python train.py --num_hidden_layers=9 --hidden_size=160 --num_attention_heads=2 --num_key_value_heads=2 --head_dim=64 --intermediate_size=640 --vocab_size=8192 --hidden_act="tanh_gelu" --norm="layernorm" --norm_place="pre" --norm_eps=1e-05 --positions="learned" --qk_norm=false --attn_scale=0.125 --bias="none" --tie_word_embeddings=true --parallel_block=false --init="normal" --init_std_qkv=0.0395 --init_std_o=0.0093 --init_std_up=0.0395 --init_std_down=0.0093 --init_out_by_depth=true --optimizer="adamw" --learning_rate=0.00206 --beta1=0.9 --beta2=0.95 --weight_decay=0.042 --lr_head=0.00481 --max_grad_norm=1.0 --warmup_steps=346 --schedule="wsd" --decay_fraction=1.0 --decay_shape="linear" --final_lr_fraction=0.02 --batch_tokens=16384 --max_seq_len=512 --doc_mask=false --train_tokens=137800000 --max_steps=8411 --dataset="wikipedia_en"
MLP neurons of a small language model. Each row is named by its layer, matrix (up: input weights; down: output weights) and neuron, and shows model dimensions 0-159. Each number is 128 + 24 x the weight over its row's rms, rounded and kept within 0 to 255. Numbers have three digits each.
After each neuron's rows, "fires after" lists the tokens most often just before its 100 highest values on Wikipedia text that the model never trained on; "fires in" lists the words (lower case) most often at its 100 highest values on Wikipedia text that the model never trained on.

L3.up63:119122130124141130117177137110136181137162111103134159125156122161200130126153137120112134139089116120103108145088112106120132163092142122157153094145176130130098132142123076100141182139131179114130128099135135128141156100131168132137132088144115087112142129140101112115118120164163148122114128130058109111144117109105103180139160152121080083122131130113131150166112104167135137140102129112129128146126111099170124140143121169109115128137077128122104105111108159135140185121138133
L3.down63:152151140152113096115097092140162110134139153129099153141140130084190113155140104130114154098133087114139087155178129133120131121138138115115121095111129105162110142097150099115132138119061140153111112146167117070091134145150130146138127160113131096141139138165112147123159149084157107117154131152135145105168104132134170101145108142152125149165125132128097123106111161199145126100127154088140131104106104145137144156134171115126124137125133108101146112097102080136087087114133126
fires after: " He", " he", ",", " who", " She", " It"
fires in: "was", "is", "were"

L3.up268:126109121128108126103176151143157094168172092114128140136212143138153173100143114141113128124104124159139132165119099115132103147126153103131146104149128116134124102096126111125136193161112124056146167125156132137115130139105109152128133092156142090118124157111126123089132112160129124095130112120076123139091108101151121188124128127100089117121127147109141128161101122136129115141110135107134118151109156154131116163153127148138131131133163147096156118085077116142155189128124132
L3.down268:125078108130125132116183159164114147116157156130140133115089125136121147052113143150145158112139090128122134136128159108132133142169077079121131194086130102121148126133146147122104124132132136138146148160143155165124107108127131164147105077112118101132106088132110087130122144109116134141121117140123119126132159106145136128126104131136121141129134128174118155130087144116108109115153073136141138143071098150118130173129112107140131115130118130131122099179141205145143161154081099
fires after: ",", " to"
fires in: "who", "more", "which", "be", "however"

L3.up396:126125146117150125143182123134125131153100122134117115088155135109208123096145134113102133105121159136087113154129102143128134122097139149151129090148145130115127130175132103090106154186126144158111119135147156147151120113152163119139127072116087131151149153137121084112112103174116182132119113143113089151104053123096125133124163126101099142119117146119131147126159075103086113152130122124150144162123133149166103127122167163135136142125127110140108156122089091108153136117125095
L3.down396:113157083108160124131142110095119108122112153113137130147137109163152106173149108138103121146105152134172153145110113138111142131083119117102137109085138121123112122080120070191116158130159125103128115135133158153112104154162116141131103124110105143143198070125162151153128111119157184133139114099127144143142148102094110156143133161064154150133117106179133108126098119155115132151122087119116137109140129149160139123112142126095097132099101136158154107107153103138090121154151125
fires after: ",", " is", " was", " are"
fires in: "and", "not", "or", "is", "was"

L3.up384:144133129127165131142120135152169147160110111121112143119106149107101118140124139141113103055141139126101165126139130122166117159122095131131122155101145093139154095164118172126118130096116139146074184122132101147142094123141144133120132181111096154100103167148116073136102145112086128141154120100148068131105137116129112129096103121151123175139174130119119110164141136131127142146127106097133166149145142182111115147143112149119136123073156139110123147111094148153108110080149085
L3.down384:153122120136097138132144156117127151124131123124156105172126120122177140139093062111187113164133101144148160078130112122092116128111114113146122104164127191155118140109148160112143085121160112133105149129119142202114146120127139155141075154147132126172149144160101123111111147127109132075132087102118136134143130131098130122101127138134129114133126140134145100128154188097143121133114160134149080113146099116150145111148120125107125156094164144115100133086099114135114119106075104
fires after: "–", " |", " +", ":", ",", " −"
fires in: "6", "7", "8", "5", "9", "4"

L3.up558:125147131105103138137165142113114107159113156144105098135145154091144116078121128119111178139126139142103134163100135167134131119123166099111146121139157111130113168141157161125109147127084136152130124143147117164103112153128178121139117092110090132132112119117123116166131118135108159119169112139100064121115092134154133112125124111149110145133146140090152123178110130085119110131153118091137095180135186155140139116133157118178120123125116148096133192122076120164127176118091102
L3.down558:121147124093139124127124161108096135160128123131126129097183137086105110153144177128134137161166125161125205158108088106135082125153099149090134123124075135119121123128130140090095090139140152112139129136105141138106114152175120116137141130165105141125151114153107154091127155180121115174120152094118137133181137127074111125123116170141136108176140125147145127132113115098148144149108112099151160165110103112098141125108095127171124122120127094110090134125096123094152133138097145
fires after: " is", " are", " was", ",", "s", " were"
fires in: "such", "known", "primarily"

L5.up605:108136113109123162140138147111203102120108151102134106105152131118137092130126096112108133112138124139130116113119113161119126120116139123150155130120145072120149074143112156136114173127154142150102136143132114098108114150067144136107116127107143133131115129138120142147118111095112135121153104114099145141109159077169148161166095117113145137168108163113121114198125129120099152089136150110135180173158140143153142109166107106171121151069122130130143107117110152185134123157177127
L5.down605:128154153124124110123104141134123152126136125151162168129118113103122114150115127119120114157139153112117140115180108122108094133142152115108106082116107135157147132112116191123106117101173116095159142175131158144159104137188111118111053115130156137168187100129127122134107132039158162113148134130099106141119129139113100119125156153131170115065131123131132111105095133153122158145160150116118131142110111133130149126076105113121116153109151135106128088167145131099143137140106120
fires after: " of", ".", ":"
fires in: "the", "8"

L5.up447:088150189137189135147137153144132125138108144159079125133155161106146120093165168153097139154098113154143106153116092123132151134137095163126118128136108108111121118091103138108124149169121134105120168130119118160126157151111166099128138114109120108148113113113108093106136117098110143113159142171131104115147155107133136159140159130124109190122093099154097129091152121129161175107137101119120149159112113106113075131181112105156122091118090111123123129145153089130149150084137120
L5.down447:132128092125102140098130099113144143170133145102105138190149148144130129126123105120126139102139120151163095094094123123163148121110105130140175142078105121114141111129136116204143135145107153132110131145132111119084143172156151105123109116159153104120160094141112104087129142092101169105086160136176139107106140121111141147173151113123123133108106139106134119146131133077151153090122089159126109141109155125175132106140184162098123127092138111171107102098127143154108119151117132
fires after: "'", " the", " The", "’"
fires in: "s", "song", "single", "series"

L5.up351:125132100122148119147158108112169133142140160080124103133130153138182130116160128129086086110135121153109127143131113133114131171096143145113112058091128120131128133114110096126076161150117147109117113141120101079147127170120137126150131119121119125131146124163141107106102119113150187127126154104143088128167115109161175100124150121124062199084118098125120145123193106131142100116160156128121133141159134110159141113148175139136136142111137120133147123128116092129100125154146158
L5.down351:133097165125145102132124118111058145130132109126117118124119067130095142165130104118120144114154115130117137103113175126156123085152134145141124148128131166143082086147143169140141121143138121140141145137141149127104125128159069101095091136148121145118121150087170216170110139109084119179126170154114143106130112119123126121140150114110166076177144120147121124108083143125115126160115099094140131145135104134107114105095124140144149112146121112124110137145150170155145114128110096
fires after: ",", " where"
fires in: "and", "he", "or", "also"

L3.up177:126122141127130128112159142152117119142135147128117133119130150112133153072146106107130134112117180126132167162142111121129157146136136133121089127137141103128132158117135092099130161169127155138121161099159112150142088129166137147152130134129114144138115124136108100142083089160139141105136150133120027104080102119139108165138140104112115147172148144102144119169135125129146143113111129136127116181118181166120062134138097111149113076151128137117151136127077098134096136095082104
L3.down177:137125125105161128141147139177088116126156122113148140127137111156121140152104102149130140119138095121157170105127118082156104099190094071117199103125097140139119124136134132142140157114142163101130135143135145163107086114132111128120114095143111133125118122120123113150130137161088162185098178111116100146116149090078130145163093150154155089146122119146163138155084124140133109137102112101134132150113143124103166137090125128124153112124099086144129122153103145117154145153137070
fires after: ",", " in", " of"
fires in: "which", "where"

L5.up297:158119154150113114119169152124116125163110134115104125123153118142164135075187166119097163130121108118137160156154151128147149117145118148083077101145121100138103097153124110053108117112134177161120143135154143162111147115126115089116136137086092125150138140084126117097147143115108154166118145138109119151119068132127112144126134148123136159117139112109101122117153151149076117146150100107127156162121119136128169125107148109144101096110131082150134151165090153127097144148091152
L5.down297:135119102132112143130157141166127144123114084120147100094150109139117116165156090155151145134165145103170166118107117121107081125118124158168139130093079188132075078122162126137123146136161138115107142096119163101099089134150101150120188112141117135107118107125112137154097147134111132116124157097129157119139145139149145104126149128134179110131154133122159087105142144106180116130118141096093088154113116183134162071136117115107137104159142117144126145141150119118108120138096130
fires after: " part", " (", "ed", " released"
fires in: "of", "by", "born", "in", "as", "on"

L3.up278:084126135109091164110120141129144109128120126132096148108156131089099141122106117130148152106162157181124143158117102131143120134135174137138088114181126145114074129124113100129127127120119133141094134163137109128116104111143171158109148098159101129130143162141140128097136133147115120113148112113111080095092117136090128153127136199139115097193169154091142160163150123103097146160156140101128134131155114153115177095114135110134139077131136136095109134095091143141138128081139098
L3.down278:146099148138147119123148119130124158104086127139136134157151139090104104163093134151118090127128122140146086108118124120132131098103074093170081139089125084154172141155118134132110150122130149150164129157129139154108139129105126106114131110166122165119144123141092136129152183126150119137105128140134091080132110114102153145166105103093148132107124130142098138170138154119151121161110126096118123142133162073186110140162109113171147117084115101170157091129132125078143166112121136
fires after: ".", "\n\n", "\n", "="
fires in: "from", "while", "did", "very", "although", "during"

L5.up84:111108127123161138117152122168186135159109131127110138121157170132129064100144150099103129149093136112104111125142127162126143130110077144087121096106111113143124098157104132122129117103131177128149118143103119126155191169118112125120125158105110114131101126123135082122089143134122139138138135118152147162115118120137155120170159125139099139103130111118105125154188115089110137108164116145146137159091197107094099140117162124144160147123154089118114157112076127111126143125121186
L5.down84:143120131152103094149128124078130136118079122128095132145137126102147158154156104110142156139116095122136128138106159143148153117136100144155117149121099153116122082136111102114119198097094162157120116135133142095102122126151115101139116102127146162127106157149141171140156114074163124098163171153151132051152102131136115131139128122096157100151133194129113133133132133135110085135129110097129124128123159138149165092154118155125091140081114122148082145108175153107112112117125137
fires after: "'", " Format"
fires in: "s", "formats", "of", "runners"

L5.up375:132100138145099109107129158159148178108156108120109147121123134166164118123163173130114093132078109126134113122103111121137142117119101124094143085161119133116144135132109148135139128113119180140123174126157092143115132135148125112112114097135092096142146136071145129118122151166134148144110143138131101172150150129117160155157152106149090128091106117147113200109123126100147159109144107123167133156125136088076079171122141111138115105148092102157062150148137147138157124099129131
L5.down375:119120134120115134125161131096113120181074149138184101125132128151083110129114106124137167146174114138106156108104127101133156130125109138197099152052158133121141141130107100146140111133118172116097114128126150153140136089104151151124148105099136153125157115134096137086173141088143118119115144142146127114140140089142131136138128111114195124135093092123110142098148117134122106113127119103106146129127126148169133074162114107138169160119143105170133134086122105126133091163144152
fires after: "'", "hi", "ani", " age"
fires in: "s", "his", "taranis", "of"

L5.up571:115090159137111125117154162174133133128180153115097107129164136149155163059133113084136146119113106186135161151112130142097133161121196128157078131127142121113114133132121109115114146135120150146110127120099117140155132140127135135119130132110100040113131157160139096114128103123137157092144132151122094137101068148125121159100143158108099117148086115137127073130178113140121157102176141108112107137145145151140121142113140119121126140153150123115119158122115083139142141116134141
L5.down571:097109119144172148106145110114130164109084135148105102126120145131144162107113130109179121090153125135102141124133113141138149118136152117123159139128158106095106128157151130125103144152102157167103126112168146108128110110118164108090034124150119107161152143144115160134131159181113116143082127147128143121133150170091096160112101135161089152110132071114121143143128137126141117181088131153162137076106101131146143136120091143089123162112132132132122141128092153121147148106148113
fires after: ","
fires in: "and", "until", "after", "before", "to"

L3.up24:142092167131134135098105126167110094141133132096110106152183140136159140083136106109137144147100134125134119168144160130125121129134113119132104079117082129113139137126133091145110146115107125132147123169121129073113125147127108179112138088127132102106107140114135133097129108148149150095157128132148155151122108101179136130151117097084095180167154152136147089152146152117145118106183101138138124158101156127144126127161150135124115081130094121083140169124085121147134164073153157
L3.down24:137149164115154141107112147110117150102130160107124132121151070101090115128129134138144130099144073143078127111125104157125135136132119155114178149081153122145131139139136155143141064138175126121112166141105106090123153131116129153124108121129149141152139114146099106169140078103119138128135099159184122147134149149107134166136108132136102130096175137115098164127129156089134131102108125120142151127098151082164113105095127080139122149154149150133118124079114173097156114167107157
fires after: ".", ",", " of"
fires in: "this", "which", "there", "what"

L5.up280:145137154154138097104134103117159124181123090120100136158175117115123173123177143129102105163116119145102088118138065112134168153114150104143129115154105087126160110111146123095086186140140140128132165118126106066138157116125100127144138108134117111109103122144114120144139129140128155108103164142093097131102099130190143161142148101119118139096102137155120138129146114171126117080123136154094121157151160109142156094166150131146115105134108155109135118093123114129181148127106117
L5.down280:144131078100138123135165152159140134129130135158107111123116104140124146133102098099167134135083119147122151152111128105144062133141087131124142196108126130144169123152137147143124135156126115135140109123103117128077125155135129136137144119146127120136083140145085117112131133102121115128081105175153127133163171099120132139133108150104135120132155119087129153143095137110097152137174132130177109112194090146170079163099164120142126148073141093090106095130143126115098120148149127
fires after: ",", " where", " when", ";"
fires in: "he", "she", "it"

L5.up435:141119137165124141086177122142136106124122156102111108158103150112153168085161125095097098128105158107141100090129142125096170174115128125116117115121131124127152121114141121135105140153100111158136121112137102117173133101110144114128149142124133090152137117148127102127093130134103147120171150117083109147091109079142105124118113109090102170155178135077108122139168084120102133131162098175122154146136142128123140177139116163102112164171110136109152153159101176124152129145144094
L5.down435:160173110134083139152139106157142067076135137114158150145127158103149107119169091118130129157102158133094108125141120116132129106138139155107123113143127161158139190077140100157107143127151129157178129122130173115125147125113110107164154098138099130141119086177128112119117108122134096103094153119125075152137152094115140123143108166135137155122098135105137148152164113127049121108150159102115131106131128144155123144165133136132147114115095142166109119078127135119128123152146138
fires after: ",", " \"", " and", " but"
fires in: "i", "but", "it", "she", "we", "he"

L5.up220:131080141126104157130134135135121121129140137111097085125189140122127136083106107111138144099087128181112076111105162115159148114135146152126128153153156127099089132130111117119140161082098147127159091177123154149156113155138161100091113131124101076119147167124120137110098137148103128124148073122112136116106111121108176136150109139070091164167112170124125113167144132090081119128156131131130116135119152134121150147128130118136140131094125106141110159140113125148161163077127116
L5.down220:165151169123122137136140124140119159117098117103137104099110145112133154104133114125133119131143105120095140144142135140105133148109141109081115122125163120146138162131112140103114100135158165140142147144139170146096131094145153154141000087118150153126233136112108097134141132128111127123126173144107127166127136158121142125134165116143101103135108098124125121154102154130143109140112106147119112101143132106144158131087117135114117144139141132133158139115103140101158096132135129
fires after: ",", ".", " and", " so"
fires in: "although", "though", "but", "much", "that"

L5.up309:127129145136130129092135110127133146140176145079111112153169136091134138124143156151091092121140165169133150173133147139128112158128146111136085109116120123104136158100082120139111161159095137114130163141112134126173163121103134164090127143110107123086131127132165066073102111145124109132163106094173103137116098120137171114095152133129099192110116158102119162141166098146121116125164102136124123138156181111120108094174123121115113108115120133143137115130090102114131126145124141
L5.down309:129145153153126139100131101146115135130112108140147087127114088093112129140116106160115162068146087162131119088149133159136132110134133116151159120146135153109092135153155151105108129173147173166120173124114105153102100128081118143084165152102144113118161122124131164152168185153123135117149161139100104132137140086126079116155131140113147090135087120111125084127105124147158120181150102086135141178139127126135113118123133108093096118129134098156103139142102124150142132109086115
fires after: ",", " when"
fires in: "and", "or", "he"

L5.up337:113149100097121139132103108146162109123140138132116127129175134126115149145122148159125177137152127142154086151121112105127097142104128111156140107149126125140102149077115090137120173130155120086148130157143122137121197096138140143149134105138107079091132098137113114067114155162134158121150150096078129150101120081122177189179167127122113125178137142090102143134134110120161115133161146122144141120165129082137127137098115150130091116111134111113125111120165158144135136124116094
L5.down337:093127117141127125120158159140130131128093116113147137154106156129158112110130119095127142113136129122076157109147126169107157104149116135093134105114128123114149164169131114133107103137105165172154128130141110087146082171127136093130140112120152138109103130128116149178103133096113132150107084138141095119141142112180121060102138114148102164100149116142128099132208161127104108137081092097134165161102156165104161157142119121118125147143152112119124120121100109097103138129179139
fires after: ".", " As", " he", " On", " He"
fires in: "was", "on", "is", "the", "came", "as"

L5.up343:100140128115123125143157102147149162127183114133117149113134107127149101122162156109121129152089119116109116129123127181128200139123140126108110096106106139104133171122121162108100178172122125148108155105113116173144148113113121121105128105081098114152115178116125090117076096154128128128162144138094132117126135127145126134149176137096100113112106173150085141146148114148126129135151144136136143114159192130165090157138156111150100089147115118130092176138143128143139098109153100
L5.down343:153165118096099082106180121136121141150109125130104132103161130131122175160103118222149138086139090076130107134090071144125125176112106124155133123125139152121112123109092123102112098088098149142130120130129110117152097166164171129157117132107119104116135138100127130092114124120126171123144163129140094131140144132113116152144123137128134134112127121105143102160151111093150157149121152112095108138131145136141121125141119147131187086093115101150172130145118162106137140180121128
fires after: "'", "’", " believe"
fires in: "s", "believes"

L3.up443:119115167098116149097129127091150138111153142090138132113161131124155158131161192143121082154145133136160149135083124141145120134129134158152082082135144145141092127119087082104107179145146130079125154133119110113108158121119103121115138114122125066144153131173167148068119115147120142142125132100113123138078154103118094149127117170094121138144113146136143167112148125149116146130121122117128128134146105118140151103147128101157110069088121114091124096084117114146149136151152163
L3.down443:142131094118112128142136109076131085135069117140113139109133085082126140142102168116110105097124146106131122150116140144152156121148091119155163134103145134158125110109147103150120125170107106169137113097126121118112102111117129132114165133147106153123135118101191131100164165144126152153154142123113111143157096106131165122158142176121107100149128160145133118134101123107180099113123130078149127114160155145137140121091093099125131104100090098192158122182081136136138133103149124
fires after: ".", "\n\n", " to", "\n", " the"
fires in: "as", "although", "be", "when"

L5.up364:135127174141161152104149135133187113112088129132101171121112112115155181157116160114110149129078147139131125159122103149121142142103120083117084099136127109120136086088157087085117131110126144141113111124131125115146137102144137127131138114128114131129126171144137129084113116152144126117133151103086141121101126104163141165157153183114087172154127124119148152146138104142126103088145149140120142125165145110120139132136149114176136095054124095107143096157128110103142096100168090
L5.down364:162133140132073129130137132103150164127146111160131123159128140132126146122111092119131131162082122118128149166112109125129177141129166114084136127143131146156164150139111157075174124121069111162183078137142190122116139122137098095115128110143108170164120140171120142139124127112119096155145096153073137144150102109099124123093128142121127151148119113110135114136148172164133126156136104157116125107091122101126126135132124108141100143144130133081126108135093070122148148136115071
fires after: "\n\n", ".", " It"
fires in: "is", "as", "was"

L5.up275:105109184147117133094152133129162142169124168098161138113145138144160160065147166151113114135133150130118120163102148132123152122111117136132111080111109122095126152102110097098102145153100158113130140146137128120138183130090178141098115138115091105083131119137129109089115097102142129138135103101138134140082122119129133150136158128107129169146124108122123132140134132135116133158143071082089113143124147125111108085154169136177148078138121112136134184113123163129153140115123181
L5.down275:155148124124168144107075087103102123124141141166154157150104066107154158135135097126162154109148102174143154095153117136116119094115125145164145135098167124146097150124139124104125131112181133108128129154119136114118134136139141168153128134099172134132140145119182151109176171158095136079138108135128132115155117152130088162097150139152101094099133091111132155119149165159095125120121113124139121104135138092112146137105095104115112161071112136131088128123116141149114145130083143
fires after: " such", " known", " by"
fires in: "as", "or", "to", "and"

L5.up618:145134178130116140120149120127127125157136166095114105107104093099110165101116134129141164125141124154131123120107122142152190150130126127189077104150134145093095154089157123127127141097149141159108155121104122124158132090133107138129143147126113136118125168089181129096084131114125120108132126132125111136072125109148148156167168134107106128166108135105137132179128159101144101095152115120129117125169120103089179145108077121157140081151140101126083129154113129087160140125120119
L5.down618:128142102159153119098092117122161137156122116142130138097126139132165111153080117155140108108086139129119144137165094117160120116163167130146138114099123169143119124120137150138095126119128166127119084147133148088168133151117132146076094081116077106144164131127137145158124152113157140148092176143125096160126160085102110181140131135097112098148131167097116113134119143124151129140127082135118168114091121096093101151146170144135147121115132113180081119171119142123093139112133105
fires after: ".", "\n\n", "\n", " \""
fires in: "as", "while", "unlike", "when"

L3.up599:133134109161135132136168114085108118107126116127103175121160117108163107072156138104072120130105150127111111171122143099119165138129148122135080068139139112106110166148170100097141113114151158177144130129128087103087140096167112149161131114126155161107116126090117105133135141117127203111146136119088122114124076117106131125121164131117082126149145172134160119154171099116095123102158124126128130143131153110114133106141129152152128142089131130127130130121099113126122161152087126
L3.down599:131138137122112125125110131128159124147148171119148123122092114157132134188113146145149147133186096121147136186081156154117141125128141124159149067063072143172082124112101102133149107115127125115109115091130137140129133132148116157134157177142095109149143087132101165125167126092140162133114127118125164127177112119108139129121136138116134121119093105144136110056097120139163147118118130101121126108161081121104076146138126131141141131124098140123120115136115137140127086150167145
fires after: " he", " was", ")", ",", " He", " it"
fires in: "was", "is", "also", "became"

L5.up587:125162162129149104129161164139178198104111117128110109125187075111147114099139149094099123137139117100144115127103144148128131132143120085079097106154136113128127077121119171122110162148127149164104136115120129148165136117127131108125130126107098100141141142137148088097087146133114113132127159125129117136100135118158127151120180190131074153115114087110078136152149140143142125110150129125122129161143120090144117136108138138143126074097139131115140144166147151160173103098142153
L5.down587:119103122116077136149146179172147122119075133114114128143137122156140144142138080138125153146102090138135132129133134112104156131119152115127099138075156091136170112105134121124127115072149146155135126113155104128166137128091111130139097129139159149108120166121109148137173145086117154104124127113160111138140078099117128098160091113082139126113145114081102156154120109141128100188107151134137086156115103123151129142175136130165164130104207135123154154120113156128125129131129131
fires after: "'", " (", "(", " \"", "’"
fires in: "s", "a"

L3.up36:140148129145178124140168087139129145112135093147122165144172134117137126129141097093073134087142127092071120120136134119127110118148114121169118114155137114118133150148113135117068144184121120149124170118114122107148102123159155097135124135102131181086141127116128082147122118100152131115121142110098098142107114121142117137096188106166082130129153109144177111196120116113089120108111118137152144154119157166098141104094123164107129151160145142146141122147117125132099127151096106
L3.down36:156123116078088147141146097156122128095124147138124141109152160146092124135136084125136083158063130126107131146133152116151116148067167115115137133179127129094122103114160169137175105044135149135135159117110132135136125148126141103157164155138102125130126132153149124137108118178131115116129146124116134108106096157138134131161098123152134092123124166132150112142128146095136123103123116112149122193153135126113064083150140174116120079117136138097131112150116123124127144129092138
fires after: " |", ","
fires in: "1", "2", "0", "8", "9", "7"

L3.up628:133149156138149142127156122095153091122152122105133103158169126136157148109152137128134118119102134155111154114113125147137154151088154132164130080121115135095124152105088090129050159184099145108145121138108146121150151121130159092105126085121080070110134124137165093135113103118094133117142100125155081137094129111152132165131147108151113171146094117144113174133118147139094120095121116141100113157162151111134133081139101125154118140144074128136122143146119126118156176114147123
L3.down628:145108086124146118127093065108140137098099120149128134151131101133133108147133067152149079135150104091151142157151113124124109073117138127112107138122164136125117136120136142106155120139209136132108116137112145112117125167136132183117141110124186123144135157114152164107097091163125145123132119111170140124119113162149150130119136142118115117066136073117110111167182137150118115163162129121140157102159117112139153138127141127080101156095154112163123105131156104120109133112107120
fires after: ","
fires in: "and", "which", "what"